Weights of a small transformer language model.
Size: 16 layers, width 320, 5 heads of 64 (1 for keys and values), vocabulary 2048.
Architecture: RMSNorm before each block, rotary positions, biases on query, key and value, tied embeddings, normalized queries and keys.
Training: a variant of Muon for these matrices, 6865 steps.
MLP neurons of a small language model. Each row is named by its layer, matrix (gate and up: input weights) and neuron, and shows model dimensions 0-191. Each number is 128 + 32 x the weight over its row's rms, rounded and kept within 0 to 255. Numbers have three digits each. A neuron's up and down rows have the sign that makes its largest values positive.
Before each neuron's rows, "fires on" lists the tokens most often at its 100 highest values on Wikipedia text that the model never trained on. A number after a token or word is its count.

fires on: " found" 21, "ed" 15, " located" 7, "d" 6, "s" 6, "n" 5
L5.gate8:081135153145178130134136107074098157180110158122095103086169130140083164082133109133139181146111133127132136102131096163107118130148134125107069122138091132117216125158157134148164133161173133187092107072109084146108180157156157118209136080116132105165104130178169193130138154116145127169168158124159174165122090058108157118128101126142178127114182145077116076069136147114105077160120137100153175139103133089102171164137142138164107175115123150124101130146126155161124130155087111174155086111157149141157147118158136067176110185129109115174166186139144133093070130182111139125
L5.up8:166119182148191148158129154087157060173137124148111128108178135083140149109082114124154138102120143070152101118156162108110162120139076173127118140134092102156158121135186163110125096072128070132087116154104104133092074135090104132125164139156113110135155096091133151138100120078182171174111144138126111129154147051077171137153077141147131088134131132076142194136146094114154143178154130197172095077122178118155151112095114107118167166236165083230158123111111150124105132130150100155121079088101167159156106130129198157133070176145130158190083097197113130057065083094100138153

fires on: "man" 40, "y" 14, " Man" 11, "ong" 9, "id" 4, "in" 4
L3.gate894:108138206140151072125151115110178093116111159073114193152124086079126150141129112143146149150112171126117138097139088079139158130113141114128095155099132189146202120132084065095128176112128097200148142091120094130080099118107163125130184066079115165149138150141129098091054162133135090144166141160086115174097106105124095114090104138139106110105120160139107112172103141138094133145077108167126049169085120116180154116135150112097106182158144160110032203184147157162140073150144137106102155128131166108093164153146163119145069096122130084066105121120153139183152094136122138116
L3.up894:128152131117142152050101193089140141114059097127118150162121112083174113129100090146128142166109059160080182166091153087113078171140212141094095161112109142139100105114117123137122099124118088114119167059181122218154105134097162131141144139198174138140111135140128056163158143147053110137117114140137138152106151117122139144133160083120040154106113163143167156138058118152100165081143135134107196143116167139159088141123108110133148115154137085134125131107107158170117166127122154153113050097160101108179108184135131082144171146148112128120124185129165183081100131128155156125

fires on: "ed" 42, " used" 11, " known" 6, " work" 4, "d" 4
L8.gate233:133099126113139115152118108145160082095121149204102107185087125128099152090160096142156128092119093183148205057195109125134122142182117142158100155166186086173130130176086151135154103106162133135137176075135069156094195154091174121155141135131070112083122133114122159098074128085179124134203149076133170130116091136114166164099071106132154107092070150144119132150097181177115144088088101171110131095106155145157131091157080115146116136106136135163113186090155099085127123142124104124142118115133137172155138037144100157136175122119113148173115193154129092133138169115122118169
L8.up233:142170122159120133146110106073156087136116114098088136157182127139058154092120124117137163125170131166149175189124127150061161175084139144096114091180114141158144144122166101197105128084160105163143100095126138093145102131128126126125126165124144091115120089146148180108125137123162083154085135031147132108148142092120129120043131141153147125144155169137039152153138145118114147073154116129177180068159142117123133178124136159151142186103131130148140144137098098152116123110142103113166120081092123161196135112133141148129103147155092126177128162109194105094168171046111101151

fires on: " in" 25, " of" 22, ":" 10, " at" 6, "in" 5, " is" 4
L10.gate730:150102133087124167094194166107114141103102120133125133175125161156139131183133127119142180085138163120130127143081127118191163124175114123106080096085120110128083134169191112211117120080137169157092108210092096138166165149138151157143138155175155166090143061123070140139103138139145164082194092081160149079103138115127080069196153101098104099102134084086172131157093126194101127136091208104194086103124182086084148134153104076123119116146143155118141189133122104151169143098152106144078098168115118103115062124121187115154077109116151141116151126107114053126100103120117166136
L10.up730:171120091147151155161146124101159102107196098136153092134132066146113149160114201111138136152165155100127136123087093188144164078161110144153120183189167091117099156114125135128164083106144134100137145113120117161194102024119087154161144065100132110153102160153128100130165086141107097112072097163139112159125079093162134163111152128165118090137118141117141139081125124148134117136058113059136091098185179115103166110086116154145138135162129140137118177077118167091191141183091056080149115193136185196124106113116129129129139132122137103099168120097086111229197155139122055165

fires on: " of" 27, "\n" 8, " University" 7, " in" 6, " College" 6, " to" 6
L9.gate800:147095085152131118177184161131082079081137123106117093166087134107184119181091077150156118128139165138128079166113070068148170128109132161145143113162150119153136081163109088138115116066157108083116130149120130135210093106136149169151117208081174198128128092128105156116165173105119171123195142137152130109059138096116123149149101112103113129125129108057138138105103189114104110168116126111161172121056115143090143174145113125105171078099138074159055152077182103176099115110127062128142103132153111160133144090165168103151156122170177183114124169129094101154134093106179172162
L9.up800:056148139123130090126159135196131119125137153089139132147110070096119188140118107092141103166135149091103115154112120081080158121114125102151165133172144173157074097147178117166135140080179068159070138102116121114148092142150180120180069105101107139124144112098097139154089163074094160105155178102127169129106061103141103179140116118091172090097029151141127160119185108177100139096073155169190108125143111050128141108107092157131147151060155074122116084106143141171154144102119116063113118128154085105135100162112153127124137105166175174111122134177101067132184128125109076156

fires on: "i" 46, "n" 16, " single" 10, "ly" 6
L3.gate680:116102125164070118172152139095089133129119137108117154175128112136047117100107119095153116171184150151216161144153155149110095146126080121110078165176178115147083060137144097105151185124078188139167132139120150128115133158079165098150175193168103081046093144079129181151160112179192114129102160105153109100152166135110062100097163116152142110057024117142094134110143132116114110119145136141127131149090142163159129114173143138102107122127125128130151160086098149060086117081101074135122175147187150086149103043084090088102108162112102114106124154097110141177102147159082100104
L3.up680:121180142151176114064146144123086106086125140136093094144113164143139148163087136153133142165187146091106158112134123145141149104117116100086114118136103126127122118157175190127079152082148160121156137109140127115117131125120146115170139105061144080122083136103118157144060167098119080126088167119107181110080170122076159125080157160164114121108096164070115135146156120115130077128129077167101111104160201131065143096179142191156162100083081160158149113090113187116121134115112167136102063117096133101093140138112111043173151058151176150110084170120125130126158089145115084133

fires on: " over" 16, " under" 11, " after" 11, " of" 6, " before" 5, " re" 5
L12.gate1015:112111168123201126123078100092181152108150174103193112092131175120138168113106151152110144140116132083111098144115150066155161103066087080123133096111119114126112140099153090169152122073119149081108070137108111169097097105066101135150138126135190179050113129130110141107031107073158154119084151120123075114143203147135152148105130158120101109162112143193130135085090152134132163146141151111067146106100166142187148171123111104121115138138099144092152171124122120124148166098109155135181175157121149160115089150153126110123187134085145171148162170151108134076131142142106173104
L12.up1015:110139162075189134189166110058133179128117062137098054151156170099151096110126084153159157153098089142120096130090107155135148092092152069117138141149157103195033156148136179160084152077148159128132093104102103103135140128151117159137100131142190137140160121141142125080123141120135131166068184158161151096109123125144180146177192157068177130117106094126146156145081179183148134097103096099126137090115117150197107170075080073090131068149149097123149153135134157153121154155178155162169165151124095148097056117137086129122085117077195155150175117191161070179130084165155088138

fires on: "y" 18, "n" 16, "and" 9, "in" 7, "on" 6, "m" 5
L8.gate1014:150139149104153169112115160130150123112114092080096101067068138101135134106131138087170202118153122198097105245138131102114141134100166187107115076145108158138118088064103073108137136149201180136186032150104058109104077108130141123119170105092103139168119095105145113109129188123113134083159142143124104175114102118104090103093164125095134115089107098113140153136080164153137125136214125139149116117086125140143095074119133075103162142146112169126107176144088125126104143133134080135108124181132162175114149105135083129104128140152174172077122166162075149174088090153139155130
L8.up1014:075168126077162105110181112045128137176161087153125095192125138142137053086121105160124106103082138160140086174103123163120177166153183108153083109095107169155057146125173117146141160091112137172115153100115194134156119113126156101101137173129129094119094155132119089137150103133134098129179124115151197087165117189123183060074155109174063100087117137081084117114075149108157127136131135136127161169081139130057092107120133100071179121160144108161171142088151145121177115113156114136091110114131128097088122110118116080138160129082155098097074123064126177103180145078142138083

fires on: "ill" 37, "s" 11, "il" 10, " local" 6, "tra" 4
L4.gate801:118145167145115109147113152107117179153144137140137132095154117143086167162079108115106189164116133206188104135110095162134136157116074122137184154133164139155140144125187102090151191178087113118148141182097195093090109077121101114044123133108143163180122054134159147041119117148125143070144121069117058113118133103111074073181147136092058042113107133081179160193113108090141140163127138145086077115091131120077177111085078108133161117082091072107133122098165106128146135072144156124120144153043103144144105117098161108122111114157109161109106114168090101145156125099137173109
L4.up801:163115116136209164102130112170178068146132063193129083134171137158106197170102151151188095108161144138170099135123145117133078144098101132198068103126076146138100139102110119167200110101099184152100125161107170190105112128092113148116117185085111143120131122126120185106140102111115160112108139113137127131121127120185087153124129162124079157128169126146147137151158129128069188125115149152061085146159118128189138164108197180149164132073146090116165070155159081123176060164163117085085127088131116170155130147125090126126118114104144111134119118139145112145139123119128029120

fires on: " of" 56, "s" 20, "." 5, "S" 4, "D" 4
L9.gate553:088085150108136110121115084119103132072088157110151173148159103167125122105111137151133145135112143148097172140133150130122105141140167082174093098131165079068167111118184121081069099111142150115121100157127163108126097173153109147179170067161075066153040145091134125133133136141145118137090108143083109188116187088159117138152118083101119126164138145135158113180152101191137144136135124086110110137154089125183154151128134127166105083124133105152057076178083169204130148140070175097178112150112158125113112096152095134042125080129113167066134135125135131129093113158135113118
L9.up553:112133081112150097159140101070127158146149127139112127158073104116143125152122150152156109155076133160070165139094111162161111145094135158101124095093130151216121123117114145179092142143191112065132070210112104124077120134149166103146124128125127152148156133150135141200087102157144096112107090129131145096095118139075194149134168143053144156098114082154106131095128134122122131219132144153139141137031113138102096082141121191150137167095153128156135129190114111096121082125136134099072169179125114052143179140073116126153167168157173155094122075073081112159115064095102123097

fires on: "cent" 22, "il" 12, " local" 11, "C" 9, "at" 8, " C" 6
L8.gate384:160055179146235090153112110100189149145130091187094136150054135124161178185099101095111127120146120127095151133131111145142188171133152166099089151163150173090116132117153101142170131149125136079104074139135109152098088090181115152135136116104169128135080063125096174121189120175166087066143137079052142131071121102162133145118102153098192131088134127196103155132146118116137115151160132126110073151103144124130117165116116062173082132167122157122134116078115118107144186177176094132140174150101100137087113139109163091103156158153111136123122076123130159143127162102084151121
L8.up384:116127122096104099119179139085125140136109106156141166078119133114106093149164148173168096078069142150104111201119130107153200173113211167143115144161142101164088171070143108150155175070111133156134085094167173054130122198142123152125097125128136145182125059204114197171110142121150154087147122110134115117123160088139094164098126134172115114106160156163112049143135104150078133112131136094092139105148127138122156133130147148113140139117121133176101107105149122140201098164130183032078158042077121136173148113125129139126126114124053131066104126071147163114162142029066067133

fires on: " who" 62, " not" 8, " count" 5
L10.gate246:127051110089186148110156193099154167187114114107096115176131160137083126109086173163113121151198092132122133146087125116116153061091138076187136115146152078178102093099077145065105149097167095123120153174167119097084156097116123076125155083115073109102182119094113118105089115144101072109095041153133126163151118108117083170177071108106098098156181114149107163119093112123142162170138155126139129071182158147115114094177148132152213099140065152139167171143138133144168150084143066120152120074139136145115116139174148116139115078116118065127118124165142183089157192091153138105
L10.up246:124103133153120133127101112107140181085120127181095151139125146130149067158076095124124171162121094162094119145180147119076089086177086135132171087129130108132155125060017190143136121070139122130101193171078164182098120131136171107167156136111137146156119097183102163144106133113191171151102126110082098125149070144135114119156131110070090089143158092132116163167139143093120074159121104109129113146140135121140106199099106086097100228143124088143121142181174099128118089152136101129109127103068020099122140197118115116181161136168150164108102148116085122184106044142165158141

fires on: " Ko" 23, " of" 18, "ki" 10, "o" 8, " in" 6, " at" 6
L8.gate399:082077105136155113172140190145152169135148157121122123092176088114088123159156161146171018145091179130111087085158080072119116132149094110089095115115127135111138116119146106121107141155133130134119061138152129078205154059137105092137084176149146142165112097135118176082129134089147046203164159107060168087138124113104144175078124165173134122142119188128096161121153164123051088155153108112109130148132121116128122162189095173122141057164125139139132146112144138114115090095197147126142122111097130097149142123173169120129173130165107165132133107140184118121116093113159108124
L8.up399:140085067119104163105121124159123110061130125100118180094141085104146124123120135120132089146067115150094136093199141180134097128123108115116139110103106071161097088153157173140118155165079086149081132177123100082150138100155093079177058127151076117116168153161082102165118107191110160106192159100147153136116088093162123149132167149156140129086125175071095153071135122150080083106174158097176159145098097151102126129150089183128101143083137172072103132112073126206165156130119087121168098150181110100228120134120075111066163121132154168154118149112141135127141109122111148116

fires on: " other" 34, "it" 18, "da" 16, "ent" 7, " local" 5, "at" 5
L5.gate80:131147130140174100060152182083129184104140098155109140154133148117121118120161170091107163102114127151140136122088075135130144111165192185169084117083179225131111184128150119196080164090100066156094068130127175166101134095097087143092124090128156109141126117204115112152148191131140170073177121146134081143095144140122142177100158116097110171202153145170108122136142102154088159084177171119148104119125138074168134135088208171139129129137127147135096115107109067170136146118154133091174129107087065191105080089139163162108125099122122159147124103190098131120148080079081173111
L5.up80:112118072103113097103112107169116130021152132098074160200161083101166139137156154145139128095106150145054163126094132109147096159053165181041099099106072132133125144124117077128138155135144144179156107231106148142130161099134109212068139115133141121168149102109132133148133138105143111147156131092142092109142122096120099106067117129130130148121124132141159116195150151162089135126144178082083099137133131217128119125108085171049130160152165142200188075076115118095102160099107178166116150094140137111091161099161123143183129140111115080120144138091128108120150126064154135159

fires on: "c" 22, " Mc" 15, "ed" 11, "d" 11, "k" 9, "mo" 5
L5.gate519:126089116122138122156112127119160135133071110080103123114166159136101178082146161153086150102105118146143153088159101104143081157105122143079114146133130134150170088085081197177156089171172142103177100086164132123098097172172136120126110125175103185092079128138139105094156109041155134207132172044153166099102134131137162140119108093130114096123149198087159163092097126147157166080093155116108128097102098131125131085120108173177152163162128110122184103156171134135106143107150131104212150144178160136131096120124126096070158159084126098160109178138180121134143169191100140142
L5.up519:153143141095158113098123162171116119088110161145093148194164123105064102092104154110167090172166096124139126164200134164102141145089128158150121124071118097159155119110125123163154165134155146115105075078141120079143132163213140125122105121155136142155069164083103104139173090111111111144114183112174113154137134183137093091106083129129129130143099136153196121138155098128119129094139155082098121107082210098061072144153200097171168203094131091167147125096141118127163116093090108141127147151112120131111042163174135148155129066109107119094111122101145062183118097128137095127